Part of a small language model's weights.
Architecture: LayerNorm before each block, learned positions, biases on query, key and value.
Training: a variant of Adam for these matrices, 152M tokens.
MLP neurons of a small language model. Each row is named by its layer, matrix (up: input weights; down: output weights) and neuron, and shows model dimensions 0-127. Each number is 128 + 24 x the weight over its row's rms, rounded and kept within 0 to 255. Numbers have three digits each.
After each neuron's rows, "fires on" lists the tokens most often at its 100 highest values on Wikipedia text that the model never trained on.

L4.up427:107135160139122167165143085102129173148120126139118153088159133103137145108157106093101109121122095091190138138086149099087110132131134176093090136128139136154125071105115138174123129133112108136081160124132182082132168129136126104121101114081157105135121131159117109111142157145131146121135120132121110147132160106100131143165110134079164130107157099111093118126109107142135120137132
L4.down427:137120105071105164125127160116096146130107174140102143119125122116069115138122118092162175145091168079146143133094142121099131108145142147136126128132096137146156112117120138124087128128117160165149110148159130158114107104136090102104092163120119111105148111121138091162113116145157105120084129143115124130113163085118158155136141161101140112125146130124148121167136149136077163124061
fires on: "ist", "ath", "ers"

L9.up507:143095131124109147161111068140076079157117153103109132129136102104075167104176116156125163134119150146124116070120155142104129112137170135132153104159107137108085098113121117131127087126175153127137131183129158139153123134103162134144127141097093148110116148108141129156140133149120114142163139115143114137141086122155096121123120151111170158110099133119085124125166119100117117089137
L9.down507:145161140141124150140159135088157104106112163129142157137134125089187102095139114129094136112141137085141133151150089154082130144117103138111120154135125127104157133106088129146163147140109098146115131129121135155095125156090144127181104113104162151130111087125135152112162111140136124088147100125155133151121139134092140145174126138136101159150136108144124145130112164122135143113127
fires on: " of", "a", "an", "ed", "es"

L9.up432:138128137150104111108144141150112151163160124111160097103132083132132121112106078156179140086157156131142129139127122167124144124172153135146133140106118151172168136136145111137115141078147143076129092102135097100162132174103119098128107117153113140158103127113103176152173138113131126126114135139118097121115167145157124097085138130131170140159108152141118179136076099152093115110136
L9.down432:111087093115131134085168088096165120089176151123081128150162186121127114131133096124106138119112119097118134124103145117111146135097134144129096128136160134125134156118128114174138143129126144150102136146123129094138161120139124163169095125150128127117129156151124094070127099105145105145145136123182100119128119161132105108149115137148116130156121139153112126102100093130160167149062
fires on: "A", "N", " US", "C"

L4.up253:104103114131100125143101142133143139138112124161090157168159149147130158094125174087112129094119070135130129119125093156128168119125131172162112140120141091155150114138118092150144130124101132103160118147137109165119113119208101171171125113156124111121113140108138130157136147121125088087145164136118105135098126076141151100101132137094156129135115060120142110151123133136108141131147
L4.down253:149151140078119109088144139136113155094107123128148130144137131132115120132127123139124122170108163141131128117104179109139148153136150072148172083114140097100099142110120110082176115141153113088185139113129147120160119137104158145118067114126152113083091166147114125092139087115112123185099122122149144134180120132123143177168122121100143123155167149138125132135137143117089112155147
fires on: "ion", "end"

L11.up420:107107147147171139179150130136154106144102123136105129110101123125127178128150138115128121101127145104140119154105189102152120134169117117149180089147140119085101096114090133144090166079121165159099168126141128140106100134099129083129137098141161121151124147096141124124125131145142099111105133156106122134128156110135135142112132133099130133131183115101080136121106150142120148107105
L11.down420:130120139125139146174095109128053099130109171147108125156158132094119138162133127130133125159124117146092085077157106112113110127083107124116118143128101112115130152139107130149118110190150138122156108148162176129106160131137080133123165116159125127077161117114186116125129109102147107182119115094093142119131137172174146120181110125127135155107141131095164113145136118131151134126120
fires on: "or", "er", "as", "ur", "up", "ran"

L9.up610:089117125143110146133148119147139113150127110136127122119144145144131135123154105184115144124103161143159095150089138090128133128132119134124140138133142129116170083133109085101129150079103105116099128072125145073127178130166124120136107155118093142174107146137144121123153119115171145115123173123176149124090164103169134139196186165093098105128137119099101136107111109117119150147096
L9.down610:146139129137112129152122107122115122109122105123123180158149106107182159157138134153138143147142121088120127165115124127135139156122132086123104107143096128110122138131124133093132069124109188108169157135130112142160176104106134122147104151114081147118136104145143097167148079158141132152211153131160115135095120146099134075123134141117151072102155170171134129110137114099140146087147
fires on: "ist", "ay", "iv", "oup"

L7.up183:061139140166174137135140130124090114187140130101080118139116145134137154146137097145116123131136096123137102149149154129152133096093121107161133090135105150131130118139156119140090118118084114153112151096121146136133138104120107119112113128120099131169140060098132148136183128159100125134124101139127144139151111142176172074167139137114138104095144103101112158155091151117122105116158
L7.down183:136116103138128111155138137102122086144167129134171138104113097132085139154124130112148142136094147113114143176123083138129127128123121153108138161134125144153064135100106123125071140138111143142141193121163105150075104147145123099117104108095163079143148131153192119088135101128144113111120099117108129170135120148119101172126112123130170136124123099136137123178132160135136112135128
fires on: "or", "ied", "ing", "ed", "ain"

L11.up602:095103143135127146135123121145158149133123102117138151146148163118114140101133145119132083113145104105128108164161128127114134109142128154152113080121163116135101134127134163184135100081129123108150101141113134129160128148142148147107115166098107141143113111122128113146135148107157142127114158100134083102134126145093133124108135103112126057163153139105077101147062118144086106147118
L11.down602:147123145133125093100144162118150154139118125100143100121119112141151093109118156161113113148117104112127129166097092084162117146123104105066121148140153144175126101149130152153112113109128177099136150161130123097147165136119113150150051141111123158149122138143127101148136142047152134117124154142138121082123154131104142124102125134124109156126144117086106136123119157095145154110085
fires on: "19", "ic", "20", "ag", " ", "anc"

L6.up425:133132118105114106118121157131126144116150139135164096097104086148164115120097083146196114123198144166118112111094104147110099108161130104137163117117113109157170122140153127129122177097110175111103143139139088134138117125100125110155117099154107163169131112129094158136145115124144132094136145114139108119058169146144112115116147128151143173128134147133131178151105103143117125118107
L6.down425:132074136100089158088184124089118128100158137137135140159150155154113132156103125109132142120123137135138159134134139104091082099147133109145118150177126153123172171117124124119119087121155121160102144137094107121116127106149126083120075136130160109099135124127157154133158093129114119169157162123162137139126133120089100128148140081135154160145098094164095113125097104134198176118121
fires on: "C", "N", "I", "D", "U"

L3.up568:113147170117160097125104114153147111120045107161131111116151136137118095144139150124134129103112109121153129136133193100132159157112120113101141121117174145129134110124157163126157130136125122106165120122139097100139111195084134120170128115087117138102156143125127081153109149161116135130143132148132083091109157147128116137096099125122115068183146160126109113117114135095137100139121
L3.down568:091155152153125090124132135176109140094071139145143145139112122110137087122063144080115109146108167094082133120165139139138144143125124151117150109164103113128159108123147127156125097152086163105129096148148111115087113141143132095169125166146138153131123142103133140155124105149124127123142139141169171050128168142107182133135113104152138137133145141146133109143153111143141119125123
fires on: " She", " she", " He", " as", "we"

L10.up441:117075140107136108098124101119154098146117108113109145150133123168099138148113124154135191151115134167124132103136152133101128110137129106171134107132138136097173103112137088102141087146120156109123112167121125098178131129094124075127120146149108146118096152132162102134156173170129151155136097125138125154163127117125123132143107130092123088114164179102147133123111103169111150111097
L10.down441:153128166151104147121164128071112144106090135130123118127126113120134125135154126163107103103153155124128118093137124141097166117113133106131144155118107136109163153123144132101143124129172149181181106112099100130130089163156135146131085127108105102156120091131211128140158118167092114099139153140129151138141139118115142099115171107117133113118129141147117108153114118087145137135144
fires on: "ing", "es", "a", "s", "e"

L9.up94:112131140132105099119161072138081101094127117094134122147151140109126105107128142198140118150142134168110125122107110125144084124139146119107112111135137124129154139152137179103101112110123134087125097151094131123100151165104151115099135092130125137173173148101098134171172154144171142128142126141117089099175118155118088117108171130129144099173136136129135115185144150121117132132142
L9.down94:104178129108141179122150122083141116112094150111117106176142149090120111110127145081170094117125113113087134100094141106115124145149114170103116119132144118101154138118142145153146129172141134113113136168127120110107147132081094062130178140109140143099135127145106143154122128083117131145095124107128130098137188141095119105190147180125126117120105167149122106109142151152165162159101
fires on: " M", "°", ":", "an", "us"

L7.up591:146077127138086152115146142135148120185150100119107114146083096133151125131111083163138148114125110126115133142110127071096127114163140107111129103112106149179136118158153125092144105091134121113127120116175130077148118106140145100170106132138125172165111092144110107116173154152154134096131161123146156190121089113152115141161157117124113111121147170104120137130132095112131172118107
L7.down591:130145143136109111147102123170127137117126115156095167101161098160144106131106157151165102147089152099123153120156129117132141110111146058131123131138053135132151114122119142123115093150132166158154110132101105154145127092108143102129170133158126129142118141156129135180146139118144129149129110149102117102086148075140109158132153119122097113088135146111143103140184130085100122151082
fires on: " s", " to", "ollow"

L11.up483:115077145144156130155108061125096135140103121117120148129188135113119091133119114162109148104166104138095113147099131097161119123124142151124107124136127143153062113170142111125157102123119099095157055123158130087148131113121176121127135178123160165123132119109124106119168110124154133160122105106124111115145130116157137116098136121098120126119125103111118162151142150107109122116129
L11.down483:126140144145130119200086115119138082138127174106145163088096099139073164097164158104139106122122135138157114146139129155125145120130068104092104102105142128127083132072187131128145141095114144112127163124117151160154105100121134125150153138109114130118120154128090120165166123131136113129135127137127126120096098124145134156135120081119147087126131120123123149129137165186126126100152
fires on: " d", " st", "d"

L11.up380:110101114109108110114105098192163127131130127138091101115148150152157158136164103158163122138153076147168137132136131134129112099174155101133129078152161117155143149133091170133091163122139124149125134135116149128084138165100129106114117135114115118123086127055141152111108142163127152083112100103149101133149164146115154128132151151083109077120148155117115145145133128106149105075117
L11.down380:110094155121155142113162117164082095125115158136118126166107096141086130132170123141101123130146103143091167117125103124101098087131082112087113154161152141118084099118157143114110091149127137139139134142132095143142123065135152113109146109162135123071160104164142104190158116131117143170118149123114125136128120186105106131099140121148136176139118106100142131133114131128178105143170
fires on: " not", "is", "er", "om", "ar", "as"

L4.up30:108135117129091120123097118118164132130088099102113128131165148094128130095143106148106083164111079119206116132109118079136114155142114150102111135118153134156149124116133126131179137105101135127124133157150150115122175138131171142152140115153099156122100140122135129088161152138129146103147123124173105130123118147113113139153146157106146096087122196082117133106162083102134145113074
L4.down30:129143126076144093111174145123135167094138118151125172145139148129081141131141092091108118114121100109105103141099115158180152144139124151146126141125135166155102173131109137117128160138096099123119147100155079158121125152144141151140121093124134137114114101162117140105135113104134101129167127134154153127102165118124160121109146117138156117163120147080142093130141150129144164139120
fires on: "s", " K", " k", "N", "ely"

L7.up260:108073127148153174158178125131106119091122102084124114137123059102115107116159129151123140134114095126116129128135096142135141132113145141153151091115141138099118127160147153158102093131119169075163092104133114126162138133097168100107090131194161147130111117111115119149180185161113170122128136141114142135134120138147110140134132101145155156146123092111105154141155151145134152118109
L7.down260:141111151126178129152081107136149159115080135111126138068123087150102139117132131130134109117139106152148132176106130137161085130075076102118150128144145103104130106118155147119136127114099135119133120164106174145110122123142168169131115119105149126131153104132100120125117127120132167129115113102115117140101122104123164147056099120181156134141122124132094106147177173103143143111146
fires on: " d", " s", " have", " st", " g"

L10.up377:111167167156158076153156114158106124161130117105108128127121142145167127147131139132115117132158125102116089116133137126161124121132154133152123072121118103151145135145181122129075122106129140107108127111114131120164106137154119163123128153098128137135163148125159105142147138153082097149137127089146139114080118164114112079075143097109120061130165153133079144129088138163132106089155
L10.down377:118138124122140126098136132163073130141115122102121155132105152127120149093175151150177121182150125131098155162125100067141101118104094160130135125105138124140133143129136171156133129154111118145118116111112095106100141113131128126119093094132108132148105121111130128062141101129140142119118155115123100151165115113100145099088115171150154123121163123125150087092111165115153156156125
fires on: "-", "ing", "19", " ", "or"

L6.up613:139102119156150150168107126140119120151152131076101081142111158117150125105100103105166148110109147168166120148066152111115087153166116091112105143164115131147138118154134141156115133107126170174119131114127118142125139127125156140137106070172148105155125113151120156154113086144150095151136129105112122137084152162125124086136164122126140091130131123089125119141121075143125136123145
L6.down613:108181123131116141112130123148112151147151093101110111106146128102151112112166115181127084131102165151098110170122187140123114127166101121132122116090127129134130105128149128122143199157184134144147105183104093095140125137120107086121146116134076143142146147153126134137127168093103113107090155092107128118132118154127136105148123096148116135162129160120095144110115089142137148153142
fires on: "p", "ar", "–", "st", "v", "il"

L7.up42:117105105148126149109126110165061093111109121130134123175133082133142151159088133142132130122098117119101114071108117123129115149108132100143128103151138126143116104111125130096142104128125173098158135157138129119156116128098208126110108153144144128114108148145139129150146130113140110172167116128133161129153100140120083136098147095124162156125096133140137141154141113129108102113162
L7.down42:119136145106128116122137153065132140137143142144111181146179169099149109155194148165124115116102155150114101146113120090117149117088109160100128165137110114129157088173134134169143157146127101116117125087085147124104111121136104138107164097121161150084117134147142128067101101079118120106137102129157161114122125106118156110116117112103172127122121136129159133109083158130114161204132
fires on: "et", "en", "ed", "an"

L4.up439:158095098151088113106129163124156139105154132113152113102118126130124109176121110115142139128144128170176093127138171071118087135136119159140167115138093154149153113137116108094115127127113148112113120095126114137139098143152126096076115163128150111162127115076149134142167068140128157116098141147110094154139159118103149129118135106125140127126140129165156150137092172135121119136119
L4.down439:128159148101140116127110180117136162110166121139131139085121081112113118144123132122102135120158158091112128120085114080169100149128096124131151147147092126124157156118155145128107146116142113157121126101115107124140153147112159124083091157154153131070124111117100137145121152098105158158114093140118094191113143119136149112115111101135132111106125149126172152112118156081137129144136
fires on: "es", "x", "ers", "ter", "ts", "ail"

L7.up176:093126158172151127159153133112156146131076124120137105130158130157130128115107126149127134149184076128113118156090086135182115122144139117113127111137131117098127126160153109147161164127127096123090090093116118085149159107121171147101119146138139153125121085129108133115137159159171120103120146122111134116123081123169099144129130117137137137164144130090131111118114167153103162141075
L7.down176:115102145150116120165125137122130139134143155128113164154114114115142145089160122103145110167109132138101126159139153147142145144103122118131117109098102135174120143102104133136158104118145097118073169132099133147125124132123111126100240152084124145166153119119081160159117146116130105097133123090144123107120136127116143124141156108109154149080095141109127117130182123149105109153084
fires on: " st", " pl", "==", "%", " gr", "ist"

L10.up473:125142095118155162101143122143147126143138100134119098157136129137148180119118114164102111121146087126155151099138138116096130111138130143168078120139156122080148063107125156171111126119093153139110109143143175144148118112114155118157089094137106173147078109134121056114104112112143113127140193117132083125125134127158127106093138136119155125118131137141094158114109121135127124089113
L10.down473:133157096092158123152114143126098141109112136145104115107115097145093091080124121156113141171117152102103120143123194144114162169132097145101149138068124141151091155145155143123141160100152115124141129138160107151141116160129120138210123112128081075138110150106137124125093134164145143160127142180089123104109130116105112151135098116146098108142141115141143158085134118144145136129113
fires on: "al", "olog", "ol", "or", "ic"

L11.up267:136141095109109141090166143125094141106123114123132131159146111109137108124127120144184080115170171138086096131130128124121141134129146087126129129132149131174169127131163107144133139093116167090098138113135094092153161148121133096172091103184139146126107142096115118145139120144138118089115156110145079099095133155176123102116163167149114112152127073137109158167088102128119137154130
L11.down267:164157122099139156041154110128132129115205118133115119131140113069128104138115116114142120126145145104126130110115107133146150065127139121123092133107140150150120132121151097136128118146171116115137142130143137140114073118142126106143105110122158142118121170146136112105113118138154151131156154110156113117138121164119111123134110114195158116138120133119168122144099100101114156142124
fires on: "E", "F", "R", "D", "N", "L"

L4.up141:114135170163129118209160167139120104147109119110142141109211133128146121132120142114106111132136145142127140120154113135148090151139126135101117123138139099143101111075133157139109122103140154132102117112105176115132140143133150104115118095079108106157126113118134120142157150126174099161145155125178116147136144115111117136077136127095065116154111078076090101128171094109141119132139
L4.down141:168089147112157098146176129116149137122095158132164086114124110125140105112105157085113124115130139119133127110174091123146123137106100131140088152125139098130107152104099166124107130114098113127160113106130139130086104103171127128165164136137160112095138147135177150135145110108113145151117123110132090085166133105089147116169124139098121141144138117082143129096139136113148136114135
fires on: "ak", "im", "ill", "t", "om"

L6.up2:121135142151104100129156135154134151123175126082128074131107122167106140156127134153166118147163164133149099124115104177104096121134143124151121137146147097172134113095138136129106128110155100096129131152094114133160137144129099165135139171085124114102126150134136103173126155161167116130111123123125093094118136147143096097131167120121177128127116148148112180116083116168120167102110
L6.down2:126142097126160132113087131094134110109084143138138150103120162119147123112126140120108106164112108146133144084121130107126144102084107148199104141147155117120149155083142130144099149142103162113145124147122149125129142107168113111131186147132136169097144150124129120123147125119162127154090134093102137171108146105117113147136107132161120137131072127127123086105144163118125107171160
fires on: "20", "19", " "

L6.up352:169117170158122132157113181127117146153142124085111117093194154097152110151093140130129120078122119125162123140139130116143121143104109178110124149173156126184138106125135105132127124127114131122145117092079152139133195147116131105147113111091097129193101123135137155159146095148135109144119121113130099117151140143115142102093155111068091073124140109127109100132095150114134129126120
L6.down352:108124160150096173131159149133082113117144157154139095124141101156078118137115104110119140103142133134102127140125137161122137093137106159111129168121134116156147142155101138163071133095134123152140130076124127109149121118108101148162094142096184099110141180128104137156135121148150119148093122116143119140094161127101168098150103095126124165114109138072134119102173152096168117076152
fires on: "p", "n", "t", "im", "ess"

L11.up610:107097141168152146165138103114133110108109158133165121091129131113125136149106091123145165106114130165113149099142135119152139079121177113163116123161176153123118115112147100095135089133155106069140172107133137134171092132088175140136110124187124123155135091147146125115115112116154129136172116144139161188126138165144092160109135114124129130138113143128102134128108156130080153081163
L11.down610:084127131126116128120161108162103116134168133126086104140139156166109162091108122072115137145135144140121145152109105128120124171111131108135097103144083112192126126134116143153090128139148119127113117117153124132081167123168126127132102112131118109110149135148160152105092142135115166118113126079131086094134101151134116137065126125110127114115080111120156110142141113126144103143094
fires on: "y", "on", " one", " d", " two", "ur"

L6.up342:136132156151109175131117122145132115187180083123115106101126139102127118121141140121134124057143112111144124131129162116116160134157135145124166098140129151150121102110127137174113104091160114109138114167096139109132168159158132151131126127067123146170106086144157117096125112119137135137127148147178095101163142135136155114114159127087122081118145128131091115119130105091130113081090
L6.down342:070122147133110134116121133140099174121121104153144112135113104138083122130129145141113138087138160125126163099105156127109134159170116123134122125097121132145097122118120151123155145126151132146128093082102114108123137117100131157121142157135122105139134149150155159122115138131139147123109168094144186135068160098171140123076154099106109147098116181091138158163172151140120150144130
fires on: "it", "ol", "v", "in", "im", "n"

L9.up443:130133136110141133153155180117116137081130091129165120115118098121117135127130111138148119121176149104107106102127081151100104132168138156122112129118141146161129099125149146113158161086110126055105127108109097112141107158101142113142102129150123149102121082111120129123137167116169121131140130118131111134106159136121118132104143144165106134169142124150126153153144066150087163134128
L9.down443:135156089145138136088108080126136102153153095149118176103099161093126128157081124115153137140126155091118150142141093119123144073132120102131126124128134135162152178124161117119152137144160140143150143156138137112116109088115099121134072112081112092131105171125159152156110080134134122130114117086067139135135123138118128160155127129122082143153115141163164118132112113152167125164184
fires on: "H", "D", "em", "C", "V", "18"

L10.up138:128089104124113173133121171104100120155113111141190132120132113124113156140142113135133129108172113144099111122131111119156137106164117138095090133172159105163138141127125098113162118098114117128079131093139137116094206118111135126123088141110133147153125117142150133126178125097163126154150148120119091148118155166103148128136169112121138124126128106139130093116067123134100159099127
L10.down138:069140112133109142156119097144122145134123133132121131075143145113092109172116143123120197141120139134141127144150096135105085138156121127150140136127110111138110114136117155117143153083150112133119093129126121113134075129132138089165111107138157108090152154180154136108127119112122118143182109117181143089121115096127170140119131148117145134114154163131134121091155142126161111076142
fires on: "ound", "eat", "ac", "oot", "oup"

L9.up381:144101138163095149091138094079106135115111136080129145142157128156072098179117122134133183136119161124171127108159139092090153117150121176134126111118155183150147096126129159119126123118134168103137096146125166136168082113133134094106098157179134111173122107131155109095175136147131133128125138109122127175160115107144133105084151096114154122176124117131136098124080106163123120151099
L9.down381:125160095115120079115138159126133107098101139148138163091107144127141107131149157108158115141142156100159086136122153150134133159114116077141164163095087124108146103150129125122122140123156098172154090168092092125106123141122099143097107084113100079128104148113181121121131117127148141135135140156128099143107116061124120111159109148110148126158123107159168132150122106139165152126133
fires on: "es", "ing", "ans", "e", "ers"

L3.up322:142114150149165110187150129132118156118119090135122098103138136113133121115119184146130103093146132142123129083104151162134107129129118148116119148133104149138153131122126148117141135103148125112144064127141120083166117122123157113100117118108155111120110123124096081126170118154144123118108147126087084146173140133111090168075132113110051125132164118148147143138146176069108170160111
L3.down322:156161133130152087139113123119107163131164112110104160126114071089124146133144126135155115129146160140120114144131080065100084131086107119098105129095177139118114114134120135152158108100108147115117138128157135151148108118128116106080155117095156126139142141185143123132169127127095142141138117145130117142121127166207157155143148137100084071133147125101150117115150118100140117149131
fires on: " s", " d", " ass", " comp", " res"

L4.up340:113130130104133149125116073137170123176083106112136129102161158151135142094159128124120096126119103116174133137137147128127161177124126157135097125116167133119089123111127145149184134111091112123127118138151113108150150137126156174110134148074128122104135121115137067058115166115146137118145117130180121107129109115127134142104149155130132078118138156128136115113140118133111145112080
L4.down340:145164119109138102083159126145144108092118106123166127152095139154117123144158158117134099153106146114125142152107100135177162174114100167136121122135139122157111132108112171153083128160117114107140173163139066185116128152108116076148109102167123153132101117155147133156117125117127119094126157107192108134112114089117127144111149107137148120140119129114141104155114124154152123121154
fires on: " He", " N", " him", " B", " Cl", " She"

L4.up403:127114118150130146160139124110135182176134079115075143115157132107160135127120085150114103131133066081161129112113136069132147095139141110126091125113145161144142100134111103158144110123110127148105133123134172099136163117118154143123123149098139206144094128130136110132169115129155136126160162146194102155133146119131160152168140111106113057096140108110098122135075122111142129129114
L4.down403:121134100081123147121079127123103183109116114093115161134131131111163120120116178123116154108141121092084125145127137084120129115154131169147126174131131177134108145141101148123136124126086178113104096134134115120135183117135135095138168129109114109115152165145160130122136113123149085138104094117130117142107131084094140102109119126130107071140119134148179155153153121085138162174109
fires on: " to", "ist", "s"

L11.up99:171140056144126136158132095103106127167120107157117130137137135124127105130118124133146136142080108117148093115147146119125120056142154134172139120134135113064090105124166102090113106102151151095163106142124128139144132140162141129125128128156133105190125111139123135095134155100123135153103120148172155175120096126159109151072145116167154079117150110101120124161101107104123164088127
L11.down99:105123106082125094128151130109094140138140129181104111128139106153101129174154134109133110113131122147147153138126109119104133173141096131077117117101091128178135109140120136122140130145129099165120140074122138118101163049152134166137152149118132075103105129151169138163106155110133146145148108125132169111155136140110144151135119129141092170128153117137145155134132119108144149129113
fires on: "on", "al", "om", "p", "y", " s"

L4.up393:169126121086115135146104114107154166146156112133092145132161110153194134112136143131146101148145099109169160128100085123113138135113131097092066121095172163132119147196151167143150129144117119134095134106135113093133116150114150112102127146131143128146138087103120118099140068124148108149125139148142059090146131135154163150132112132109137085103149143158113133135121131119138130118138
L4.down393:157155106148103098110151153174146123073118150103124175163121120089099172139151122112149175162137110126126138105134142086159123124124144104109086125132105094141119139134150106127091117137135146164130102115115130131161112125151113127111086119162157147137092134137143076151140150155098100102142078094108123107152129151120129168091150143126110117103166137134101108119112147136099149093129
fires on: "e", "re", "on", " e", "gr", "o"

L11.up551:122135105143110143118132094128090142154152101079090154128165151153135166188100078154161115167166124135123116131140135112089140152131131136112115092145145121115122092133169109131073118127134138131071114121122149147134099128060083118116068123142121120118117137132154092128127142131125142144172146135118114136145148173145125134128154126103192109075119121146109121129127129140103108117140
L11.down551:148170083077177149161146127118132131105182147156107121106126111139147093109156115112102142135116165152108127120114135155090142124104156154156131126106114157101113166138137127101146161119140168154164173105160158135146119133169101134084134090149139090111165148140146095146100102129127107139102097096112135117174139120160128133123143089116138143136124114136132152120107100120116127128111
fires on: "ian", "ish", "ic", "e", "al", "ive"

L10.up452:086107150116158154161172053104147111134124140111147118175127112147113108143137087155128149107106118112141098114120195177112140150166123141158114115162177129090162101146101090160141145115165134127127119125126121130152125135145131135173096125178156123114129101152145124131109088177109130110154127079132120120142123106138112133133136139107121114170150171098112130131060085128121150110153
L10.down452:122123109128123133153147091119103156114094160124101183120122138149187101112133170109090130111098154145090107086123079119144129131148124120130112156165088131106122152089115147130165121125176095136130072144124113151124116158115148146122104117117120115090100086154185116137173162125152081134117131152126168118124111154164150147121142122150151104151118129139137108130149118123137161089151
fires on: "or", "er", "ident", "ors", "ers"

L3.up558:131107104114097130111147104095144148169136123120089125116152140139124156111141153160140142138136106141117128125120129104140114130124117138212120110095148136132130116127097146160145111140108121141072126167098120120164146115114124105153136102100107122147115123085113122089141130145114165085165171136170115102167155121104094115155130105106142137111161084102106136127086123161111060135110
L3.down558:138136120113144150122156135136097150116085138077138149094105164111160148103127168112088176138140142104113143131186094106168138140115131161130109166100097163142115153146124118151121103149112169134125126155112085147120168148182115062164117099117122138109143126112185118115100140133123116104105111109120108124102175121087147113080114140100112181110114133128140136140153114148116150147114
fires on: "s", "es", "ts", "ions"

L6.up50:098151144191139126160103159142105119123141135134146141111092112090179123146139117113166142083101140120206095156138151133115145165148114139162173120162142084107125093126153112110100153094115141103128147116131119129102151136139125111105130136123119142130144104099136152154172129132178161073108134139108134159132127112176111095082110126142119124151121123114113147160149129116116127113171
L6.down50:146127107194151105167073151068146129119140122156133122143099147148145122138151090146153166110141041143120139156118156132138097110113083164142143111120113113103122127119131112143151127156126159143110153101126125108135094120128119143141147150074104096163143123114134156123123117145157166127111090147146142143154104121137129113149094135086119145137103136099140141147166154121099112122157
fires on: "l", "d", "ar", "k"

L10.up194:107074094154141145099124122170109132154101095115151141170185140120132167122147116113112128122088132145110124120132166104111129122162180132135115095182116140121091138162175122172102106131149154129130090140128129102134138112147128137111135121133125141144112133117128149148166135157163126134120132129140132147193077120141102148136108131093118103118130136083130107165136129073116093110179
L10.down194:155107125127102121144117120162153119148133110175109099118148128093147108172134109165090140137110143171143166155156107096101156120126136144139128151144142091140132148103114111130154115160094100128148092151114157105129163141118154117139104168118136114159146125123084045134120112151118100095143113113123112069120096087120114124127117110124098122145124095123113159113139170100156102135126
fires on: "ed", "ing", "es", "v", "s", "oin"

L7.up257:127128105149122168127085087124152118144141121086104146147154149160174151174142124130142127112107092107156083120152121115121098115071108145162112095085134117118135108122138113123140114123101133134129137160138174104155124094103127166110134144103152150136112139146144100150101121125151134136171092143113128123113146110122144155136134104112153074127118144132127095166104150137115126115135
L7.down257:185147093113178127143135144113141155137139136137111133128115156121137116120115090118077128149128114154103101149136129116162154149145136170086133155164108153097138154103134092136148129127165134136133118113142112110139090129126109117186117100110143135141123142128145081122114097141126084172178115104120090108132108126126098129133136146157109145159094164081144141098115106123141155126137
fires on: "ist", "ic", "an", "ive", " and"

L6.up440:098153103159131106137157099127106134151181114114137080134191140149088119127145136176150108155135135150122077138127117161116087133134137156118083110133129149129121099151150148140142129082157142123132117150149153128146148160129150153126143090117146128113152123130108106091130143126139141091123079131130123112133088111096075099119122125116155073181108178105125099126138115117128126131104
L6.down440:189152135110086122117116143105110133108127116141132148106133141118138092109140125091119139123134120129088179145154125108123174135109117118115130163109176135130110174130095116120148124142114124148130146108124109112094110119158141116130226134110122121115141164121125126139145188114124065157098121135125134119135129107141139162123116099155137106121107104110156103090126116121172141152092
fires on: ".", "an", ":", " J", " An"

L11.up576:104164114134135191168161141106127152117121140135138096151115130115141107133112103121121139113133124129128140180111111119095117148157102121143112151163160124080116097128142114147136149099123131112124117121113064092135186113129153149167098100164127109133112131130129082120127115158169142068134147128155127145091128127181112096133159130149121154118135123100132200152126094110131102095120
L11.down576:126129098118149126148122136142094123155152117136087137154133163102142095137130123128139134122123120138138168084123124112118112169146122207110118120098130141104159102129146178142150154158136137140118136181119127143133085076151099095081153120091099138092162118147146168129093095143149146169118124142143157128126165135095138115137131109098105085138095145109142080120138141136137183132144
fires on: "ar", "d", "um", "p", "r"